Weights of a small GPT-style language model, trained from scratch on English Wikipedia.
Size: width 320, 21.6M parameters.
Architecture: rotary positions, no biases in attention or MLP, tied embeddings.
MLP neurons of a small language model. Each row is named by its layer, matrix (down: output weights) and neuron, and shows model dimensions 176-303. Each number is 500 + 50 x the weight over its row's rms, rounded and kept within 0 to 999. Numbers have three digits each. A neuron's up and down rows have the sign that makes its largest values positive.
A block is one neuron, or neurons of one layer that tend to fire together. After each block is what it responds to, as a language model described it from the Wikipedia text at the highest values.

L12.down613:550451471464533549501480411488414360478492482411479475494505573634513488579413453517443488462474530528523561546596476479601587518538505536551543486538540503413446483403512526460494526554556553530519497481394539518490547463534531556507543463530449533534518520553480544539409587521509505486466462513502571466474488513526578503552539426426558426498503545520416436427449453434610557553502
Song and work titles. Second word or early word-piece inside quoted song, album, or film titles in discographies and tracklists, e.g. Keep, Was, Be, Is.

L13.down132:513491522610479463540531406484536488568530493494567489574456540448464551537501553440473414486494548472448454527498484435557481556546525486472443472543417487547534538433478505470532413577411494501546502422473447565589458530517519546631507547502487546473610480495438504520591581478440515596531428594476502462505555433576466611578540510513484586468443398397498530508442476451489503544496
L13.down174:534524513427567588450518417556514556496449424496448449493537496357499540522591569474543438557496420564415559524427461522525512466473512528584532482516514546515502535527491618414390566514549419431492558520500549435564493497527467419487567479495524503482498390495606544552506538540504540489523485486488549408471520398537591518471488466581490389491547499565484559458506485456539473430506
L13.down248:514528480453491537516565471637432536576476556621557403469494458492606520534406540504545475529495599549543445417526541503497481482481559511484548533536469528610485458590453480518522526596493488518475459544482424474523614457563478474526496479452469481492501471522541497549442410562473457484473551527526580501501586491486535469546568473594488462527571519487540475457435551501573529467497
L13.down452:566555489442510397518440433541451432482629549454523487454436489520451613539424494516524477455616517468503479442492493505412517534598558472490473541492522467512531573528459558440448548571598502528511478430497602532492539473438499500378475473489513489453517400480532623462561523496449492551481463535552508546527526482597670583533607515514452506564528550534570481519453517495478430594428
L13.down524:474459491456541547428469513551549523542544532490573483547484448526471527512522530462440448516480547550486575479425508524480520473489447445488527458494536516490549535489550517473546390511520529549575449469496487411560514587552477396465560577526547469615494468468539510519503434495610471536425386525510604485399447484419525430508471573510381565407547488451467434489500465420491471477416
L13.down536:512495568430488510595408442488493542526596543518507559473583428563555512481533525549564508488579521445522539505545509463520569483495501444463508477416480481528441582475488507401475449558489516537495510483538499512589484506554619497467351576482413460478548564527394470484528478500494500540494515505560532495366541446578610397541548511473459502468487426397512512568451553525421523463481
L13.down554:447378474504472492455439511489452464516488535535412478444445529444484445530438547437539504544501557494438483463523559577456599485444506490591449446533520555514514431445525508457474505548508506446479532485528570525456543538576518404447487581459544541447517592479514500492507474468508458465504480525510506499483428385507671459406454425465508484498438519555501497452435515479455459472509
L13.down616:588574466437469573472514581511540537437392499504497428520517435520480406538523585523520548567565449507551426572492522523451610486461525472529528513484393556487526534452480523475469437493516507437584483432514488436560518490528496586452499500473478510439474461540528557530571503534569513504456614621546489454415466599459493441444533571433505492434469462613486474481438566436543462555458
Word-initial single letters. Single-letter first fragment of a word split off by the tokenizer, mostly lowercase, such as g in gp130, n in nanodevices, c in candidacy.

L13.down11:474484539450444457488560443474609448566512545546615567554622485481476548392470493501478608549464446521524552496477582517519466575558502541587491565499564447516489496553471487543546510557478497495496516564502431574445512514482560455481480603569514443611461405492488502454474527450475591455550505562465485555540488499418495500500451495509513545418472517467492537563467432566539456532516
L13.down261:502504562498445454550473457540513505535550546526544515583531420571533465414485580476553539472521541489499525509485585468480439441537412520561526565501526479503450479529562427556565445520501552446525485493537484530424507438549454427489499527532536567636450483493568592427437395451515484454444455400480496496544474493376427504470488536529527501437494512456557465559404370578509542493446
L13.down353:548529536453500479551517522548385527518575473473493505469556564452551462407472558396476490621532532380542408456565451465501504488509457510450483589474560529549540458472438430381532445603428541466526518470467481497545485474513529512547513463513530485512465503554550493482438499473426480466513549533518384583521517519493422482558487513483515494470503480545581449521536624510453376555483
L13.down358:472428490435534489563514503483497375415499533545527497500482573487467483427552572501502492464543633531514517513464497637496478480550497476484498558498473522580494534465529504600529600596553512473531484445448600603560438549516459561491461412464407501528468462474463455514493509422518491497443498498554524413468367564546479566506450517462534479563527560583489389491452490496563524464450
L13.down382:452465494453509461463477439456564498459578489509514510476580541441499506521418496451532495520516544487533503512468515491523506563558483538581481438532481518448488451462545448452450386484476472483483557509475506485492449435471438481553518469537400453428481498531530532570500506507543510580449514637485599483494480419448644442490499504472494478522571467442468603451371536414468447552517
L13.down408:444504530520396568520340559442466478606467474470486485564503488435550474390509548486451480606525480430460483530478419485464536584500497511456406527484503513464497504509446524463508395558541565462405551495546550546537473469525400601487489529481533524470542455511528507512399546437491529482527507620565477525460538392456570534504502476488550504492452377502601539534535542451448387555519
L13.down624:488550482447427544526549520565498471446510470520369555517513502554444507419406451564476517486444417515525532503541579423500455521483521516458538519555480467475480538543473505510499483472535527511454480545442502469445609541497550557471486438471493415413533440460433487604532498497520502603502496503446478461452528427500474542480520435496527508551525536515521541452607574444505517483584
L13.down632:482523541499592578430499562483491563481543511533463487370473545505489454359542598486465554461575561476546407473480426421453516533508421510477501577521486429592432487540541502448443500450451470525524443516510523449591482556449458501460559526465458417435412473552554517476488530484530559548527425453467440417481542570406451570458491439496574527544490512483532453466516566525514509547492
Predicate after copula; title starts. Past participles or adjectives right after was, is, were, be (e.g. confirmed, replaced, frustrated), plus opening words of titles in lists, such as The.

L13.down230:482482455546559574571518606442474532615417484581592527502473506565551503440504504457514413644530481511518481543549507417433531427471505460481539574523480549497476541566554483475573485498479434452561623490433481501518553519511551496388472579432506582567536491452536489438481485534524385455523502460468451466462608483516603473426367503555463535444425531513484486513515458431528514459438
L13.down279:505524459454482487537454510481444496543495470572537577482578515504461484351543626494564497587462561469490514453553491418543465495533467397456491519425609468537476441511472505461457481552514441486510484504526444465487477404472574508485525516462511572598465451429569584500487550476455506511363512450511441522453496495498732514476543489461499440478476500454478495468509472540517528468506
L13.down391:457482482501423516503580432491460538492555456556519444562497467556524507460491628430570495544537441475492496480572592521564503538484548511488439487529594504505385363450601460477485518507543413502546464491599546461436440504512471549470484454475532598571417508367496579447463547501416474523458516528456545587538583486455511521542527572549462530482482463497470527449520436523562523458449
L13.down489:512529471384521465586572471434542496534511522539557530512492577552484522467543477533610502430474486557500544506407515453492502447608509492526612557464629504488542528571497503531570481546498502537568445443443581503516562454549591428500566433576492442551524431520534502463506612527469524437433544533466518466477440427545617505500460520501556412528589473456490536479406599416518522506523
L13.down508:468435355520520441565527514471537479440431464423565472548534468517463567424540520548434445495507519460541527483492436423450432606503485446476468505435500556500525523448456507467535509497508571474530478494444517421488468492434461522517507456456462507473541463516438460507558471563525418440492553486561480605546447520528585451428512527452554582507519465519594436555568466552395477526403
L13.down544:582522483415444525581519567551408562406538580579412518479576522591518493318504582529545552541524509552535498476484454405516374421534470518479423537510564544509511491497469517531528469479481511453505469502490571499509542529571557471504409426495540434539440522539487540492430460550469495450459535398517518466548561460524604532480468459468534473545577489485460500424541573473550498519548
L13.down584:429432448442455522494553450396640480486455451582533469481476566544536524489536503464450432479562471535508432492567475495514559557635545497520561436521415408548511457561596512444545561471567464542490474524552489622498542525475482409437518511452560505461479517526449459458606540476413516573557521483502549490587504495452614465484491560491465433489467423559530576456551568510531503534429
L13.down590:536454488523528520403553544457486473576407583551599408586527486444634543486497472463557434529535547588519546360483516485443430557438422572421550459520476394500523550476548538492466565528543458536494571509537475561520464551485462482447536487474531518435531473544632455462412429516584490505510475493514577421491571485488531517472509416541507585527533503476495548545537438505522575496485
Creative work titles. Tokens at or near the start of a song, film, album or book title, often in tables or lists, such as Life, All, No.

L6.down102:386559437500476470427495486559460437446557561517484378461451475570469476453525453568505542515513549446632438506575516558498593405586576586527562492414558494494522466452551513545535484489562578492523515485424437459553442490449489511489525493626543580448521469524469592510503427410565459563430446528477532419517393455600519513562522478509538515553582523415593483479539433477466508615477
L6.down143:526496420522416489443414432559474451433526590558497397413408455582539430296478478480456511422610477487523502523489479563494544464570542512538595481417518466520581529519368501546520505520513549434516533404474534529496520502460474508557606531425476513467483526577515467545499403479469499510494531509524486514540557462563497488463601443422483537563422535482566492470552443513431484532488
L6.down163:501532527453353549561522532488570576562467510446476494498439457475536549405388484423507528523539381548591487492476568457508436452492530468562433552416514470505505464528474595417469588596496538478590558453550528467502498563474496437432417493498532445534442576535544466510462542420507524551597452430525486487479517575560475461497435419554468451464558514485554547538486468544435452535433
L6.down205:491524512577401465615419483464520496521531550564516549550456483526549589375484447508500609473586537450500475523551526586502531496527340581522521559461508449455507483456443491563589528503527575497458564383401377375432567505570457496479435508560503443497467472540482441446482569463457553530447495523502395541527483537541578536485480490522600555551531529449538532525460490483538432525499
L6.down283:457460459540505463502456480559497534529565518654486519454455422518577512389438458493534549438494446496493522488489533543498497536468441460489547583500494468464529445491470540499491537387420484561470518348400460527520595476550428555474546532474539409531478549505520367528417501512405458471507548412546518453532569543460513479445554511525521536401532561616612598548429466551528547560540
L6.down362:477437420444541560527494505508513510518463490475640586533512465499528466378509509482499571602573513499434588460458530532533419489466588525390555486495552533472488484519519531540491506474551535431463531588485461461476517541510473513521401523419419477477499501447511541518498536563529473436489430414503423565484546421504489451538544545529432568444530489496507562521526474460417495527406
L6.down433:492476530460504542609549579473518545469487453391515475445495362539525510532483484504636436458529413472478512596490496509539495575502422467514569446513540498391449519490429462499373500501536533443505555507467577455478455573492472512475519464464592558468475482533479466534505637474469548538495427534535452520486449541472610481519449537544468471487542470508530526524549536497517515541446
L6.down513:464526500430438435476445512487505557517431526531549507459527511489514489356512570505428515474521534409399450441498547412531561506593576453506492469519461601476537517574509445506525404486565537514541490549469524454479514598598467552530544552521491551495468554474455628470462526450532568549479547505483505480499543520515609479422430513382533485528469517464515522501479483491415493482574
Biography action verbs. Main verbs of movement, career or activity in biographical and plot narration, usually followed by a preposition, e.g. returned to, moved to, performing with, began to.

L12.down140:555481494443494500520410561486567582451505505555533499446482433514513511503514470482462570536503558528536481524475495554405505475506492552494568575485514521461458482508531449488490402495413577441521463541515448457362445541508468405557470528495488500521429473636497533543495480451448412513509542519527577453483513562527556408447491513437522550452506560456537478535444494500486488611529
Predicate adjectives and participles. Completion of a predicate adjective or past participle, often its final word piece, after was/is/a/most/highly, as in highly regarded, curiously sculptured, most valuable; also possessive 's.

L13.down50:544511462434505546577451510551435531485434532534595558501506558483458597374448444582497569582510534475610503525437591425501514474574546517516506464435455527519438509447490489571363497583525530532628492523491452494544428512495522479482487555490473493487522436543539439470500444550445502473449442569534554458453494515506521487430482495465537462542476471543532595602532508499436450551456
L13.down88:508395515592511482515479477471435513432432518492559519504545509526522530345415495530531478537570512453399525513490451446556520514579532542474517554467505481468484497465484398513534452551462519463600503404516514363535463604513435522532426452491443406468480440521485462489472550570473474419457495518516544508525581570492501484503479491525440460526463472560581545579539457505487564556479
L13.down122:514542437506507503519497573477521524585549459509435554567368552461470487536477404596491501506489544496551587493524452426546529476540579424451515611544452450513509551439567484538489495529534502447529476484494501520415497516477469454528678497433517385450489481457515469534509528522575428472490529471485542421483551495472527477577522486469576492458498425433512488493505424450449539543460
L13.down142:553471494466574587458493404589600564417470463542493570516356514371408452506442451496492492472563560383515455476476521416439454471542544425499551444577508456498586503493409483568512518482487483399456492432390412492518530446510531436462544430484409476468506572509552575455600525554521463473450449579535530507481452512459448538539474406503549511549490465536500511548496514574527502528501
L13.down172:532470469434484585500474584524501555485575522426405438482412493469518547627534516535442549574486549426564548526572646477530428496521555489512532489502463432541515444523494487484479568456471512522460531483562572539453447471532486517474503498538531562556453577474476489528534528472523504595504511542540555503628577474492465480522396452522487549462567583514443571418550523372494447453526
L13.down235:604504546479485528482479489353512475476456560501442510486409489475536515381519483491552441571518470544440555455462416476607593554526434441526525545514548475518477472447492541527539480442550453488518584445450498538559534448536453534474459543549522518543515499527581414525487471559421537478612534445530546406523492414462478595446461442485494505412495476556458508588532529390559461524535
L13.down311:503482484471496481610500516456535542509500550496444513388545480521448450404501440466441543541490537509459480535531549504509530519521613559548503496466584495523458502545454401610528481455583512498465515413516580541522530488505561476496510478479542507482407473549529444533540482461440520523556507444522487460630517486500454440525499579467480479501393593438576561544470488535464535473599
L13.down433:507518434411543608432470498538523433445511420537499475476494611398411560531533423634539493452463585402617497385485445501445465448516460403489581465454390540514482577456492581496426488479499511479490445599420522518568495514484474519486505490509546385495518487442495471482531414517530484543468534614528599447354459546487525496534577476507529491472488505394492484476496547438500549658460
Before a proper name. Fires on the token just before a named person or company, often a title or role noun, as in chairman, Prime Minister, founded by, or table bars.

L6.down26:488626553511466465609497540489424403443514543537456462527504428471428496450405554509525486503498508471451527465611481471485456486406524424538418524510515539470440549424514476467415474350559431499517524499446485613492482499502542440553528447381502492511498480439478508513493497435513547452488449503572441572557455526454551504473607482450523583464515564491553493534489543501500548454547
L6.down82:480517498481586592506590448555504516465477511449477400486414465475564459525635420574521440474420561504533460492478488572431433455549517519469535518519420425523577497439528463554509453475471525501512522427490532401536628526493463461490558581556592517544418498491510538513554491555494485480465426485546606449451454463503464477452407454511530456429482475509523508460543471567500501554461
L6.down145:429556640511500516525561495426497543557498468497509489438500401416523473574508517553491496520499468435541417537586585446460434507486501525508438492415543520515507543487571507542481499485522442472453568514484434527518594470511610574504518507464432499646485491508578505401497544506483460522532484400577564498536477488466523564476443501540425575544498419513550514448570589633488444568566
L6.down158:438453569507466469435406509470461482447492423520500458533549466456504587604528476527471456434514583542430477451442571608504621488506580607480530521469483569459500502525599428547519478491531519490479497495523511503487455457507505553501525540485468569518535545418519495462598463449477551474449574457484451513452418517497480372442401422514437437508565441487433501468420517540537519474415
L6.down244:507514474564487546500454542537562468478464438477518526454545512505501521599509582477402455472460474519554561501496448643475385583352367520449540502519474409529537533414477491558550504459574483577593488529522605523488529443458428540425515522506480558494454483502444517508470417546544519516484525394491454583441511488518671539442528470507576530540404545512483458565423509485643534458499
L6.down310:451469539556525466481538538510560522509470499534511549533492455445506568717606481585489485538549487452512480507513606548454456443448551444456492529362471499566505472429529544534538467571484500464537472516486541503502530454488503496484487531504483464607489595510599534507440468553500486581463568508497558528433476440556431464457401502464522519447563490475485531503549540424496522464533
L6.down482:526542424591504449589444571559488559544453504536605476476447461475612531393466576542429511548465476506478479460434588429587487467500543550447522472463425445512524484493574458584612457451593455495557480526475419465478442562509456425351476513522539544576434478421508453461515473538451505476536528562515540493428487483520482463450555563393511452451490533443504586514494559566513458496528
L6.down622:465550517533508535417539509557620444481419558492428402473573518522545456544448575404423565441458532526603508451473566580501463526472543460482464400510596507514505502508495456503545513372498491613477501603502482439499480484549423526498538540474505549586453514477482485442536514428435554469460449520472475513439425509532465428545549570522543478466505419494469545487405528518583526549524
Split-off initial capitals. Single capital letters, mostly C or H, cut off as the first piece of a capitalized word inside titles and names in lists and tables, e.g. C|rane, C|zajkowski, C|ousins.

L12.down260:563529458571534535511559481511527524434511556514490486449525613389515447400482529488403446608439547607512436537487549466463472422543503418530489614511500495503479492497482493498530482507502541542490486532389530510507522447486470569457507530501499457519521455477469512498511537496477433434410437481449505517421500457524483528503501568522463456514520412517565422562459548502595490561537
Transitive main verbs. Main verbs right after a subject name, pronoun or modal, just before their object, such as named, allows, gave, appointed, help.

L12.down591:546525415519448507435504532534531419508488527555486417571416473429533519450516553529498527530506556513499467542478540449469452413526491425516432541406442501553489422423529603595493568485536490435536567531524451515459519510424440559476473542486504619564492496338422558404450541461503358454451533470523499516524545506532487466489435437486477457432545480512532513454465479526585470481396
Slot before a person's name. Fires on the token right before a person's full name: table pipes, colons after role labels, titles or countries (Headmaster:, Mayor, | Treylon Burks).

L13.down133:534481453491480508512445500563509542561467582513433502457470536466495489404461496470503525600439535485528465558461520361522550509491509443499512450546534481505443527413466582518491483576472487491484509435543537551535396515461548547544509477454492508563479522423541573501419403522582446524444432426460575457510517489548455526448640634479444411529533478568494471495427531426457433410518
L13.down134:560537444548461552527505512551468455484589474526488616469549507472486475636504449543564500509449562586505510582536447611516575451481430565508411480414527511478448497535461476396529473410513436514465494489542486445563531521534508464487476458413442508515499514450485571577468538439385487420585558567514476440535448535376534498574568545446518492461487526496405467582504615498544509534432
L13.down206:512489463559468455586529505545563486487570558472464527533507404492463539509510519489541530418548517445449592585523569373468508460563552488488499494487552406522481505526503468447603594443473483547529499378579553545478520580559520406493480462490526541643443499411471488405453408424535450445457416446461480430586480527610417515462443625502530506529458515399506524466464458462455483411473
L13.down373:549606404492382562506454488460623465425559395446437438569521496538577564450434444497468519414429406532478505398484502459468477457420495531509549580526548423374536575476523529524518560546500461517524462473471483561505457512520527526378482560531529439524472533476542478448545509463485536486506458560469584495545517496504328519450514500400514477518439454463475458477413480531461508572471
L13.down409:556430491480421513498427513471471482531495513539507477523470534517489415309377492539453494491536543461468451402515537396478538504489497481459552522457489473506467576474442579553456521532472589511492420514516478522545422523544488469488549489546478486485537518489453526560522445497569487568441491507541457482452478585481613495506567549446535417547537516548566500424466457434478519521419
L13.down429:564476449581524524561496486426565472429523579474501409477543448616462543736499472505549438494543487494492600408491639501533552480561502528438487454489485403491485384455440513450473551450529540552537473451481538507479423473552474525460558533501403537455430486527494436457531543509395497525454405537512452453520518486425650480530476586474583543539493485491531485493517523440478482504529
L13.down445:545528429543523444488452512520458470515560413606430509571508520533500543537591464579488470445564345442487451567562474487510537523468503530496570557505505437565497530495502491411525518495482466574516517473522555534468490511533492476527578504472523397555470417468535488498427471368519539520519483506458480393555525555592512548407468522419471427488490508495374499496486462444498615484523
L13.down636:552511471517458514435507552526569509444457521538491499543429538413504423393431579555512571484548489516560469516513557430400484613487448575560466513472498442553515615454506476367512543467544493558411453597422541561501526432519503567518496526432400535490498528530463598477574520475453567505568505492620459547531443501519196446505514504488469425467534513481505516440475450507470505552526
Verb onset after subjects. The first token or word piece of a main verb following to, a modal, or a subject pronoun, e.g. enh(ance), address(es), track.

L12.down481:467559545489398472516509558415598532570587486462562467487459530492421446545530515578431496544465467573462565418441479618507560483416485564424470473533475446559494492561482478517460525500585526463504541527511565549549477512505431519506541506485492518477545460535363401514459581447563494544556485552471459522496503485451418467567528500431460515557407504491425541470563498482536559490545
Initial letter fragments. Single-letter first pieces of split words, mostly capitalized names or titles in tables and lists, such as F(inding), K(ernan), N(ugent).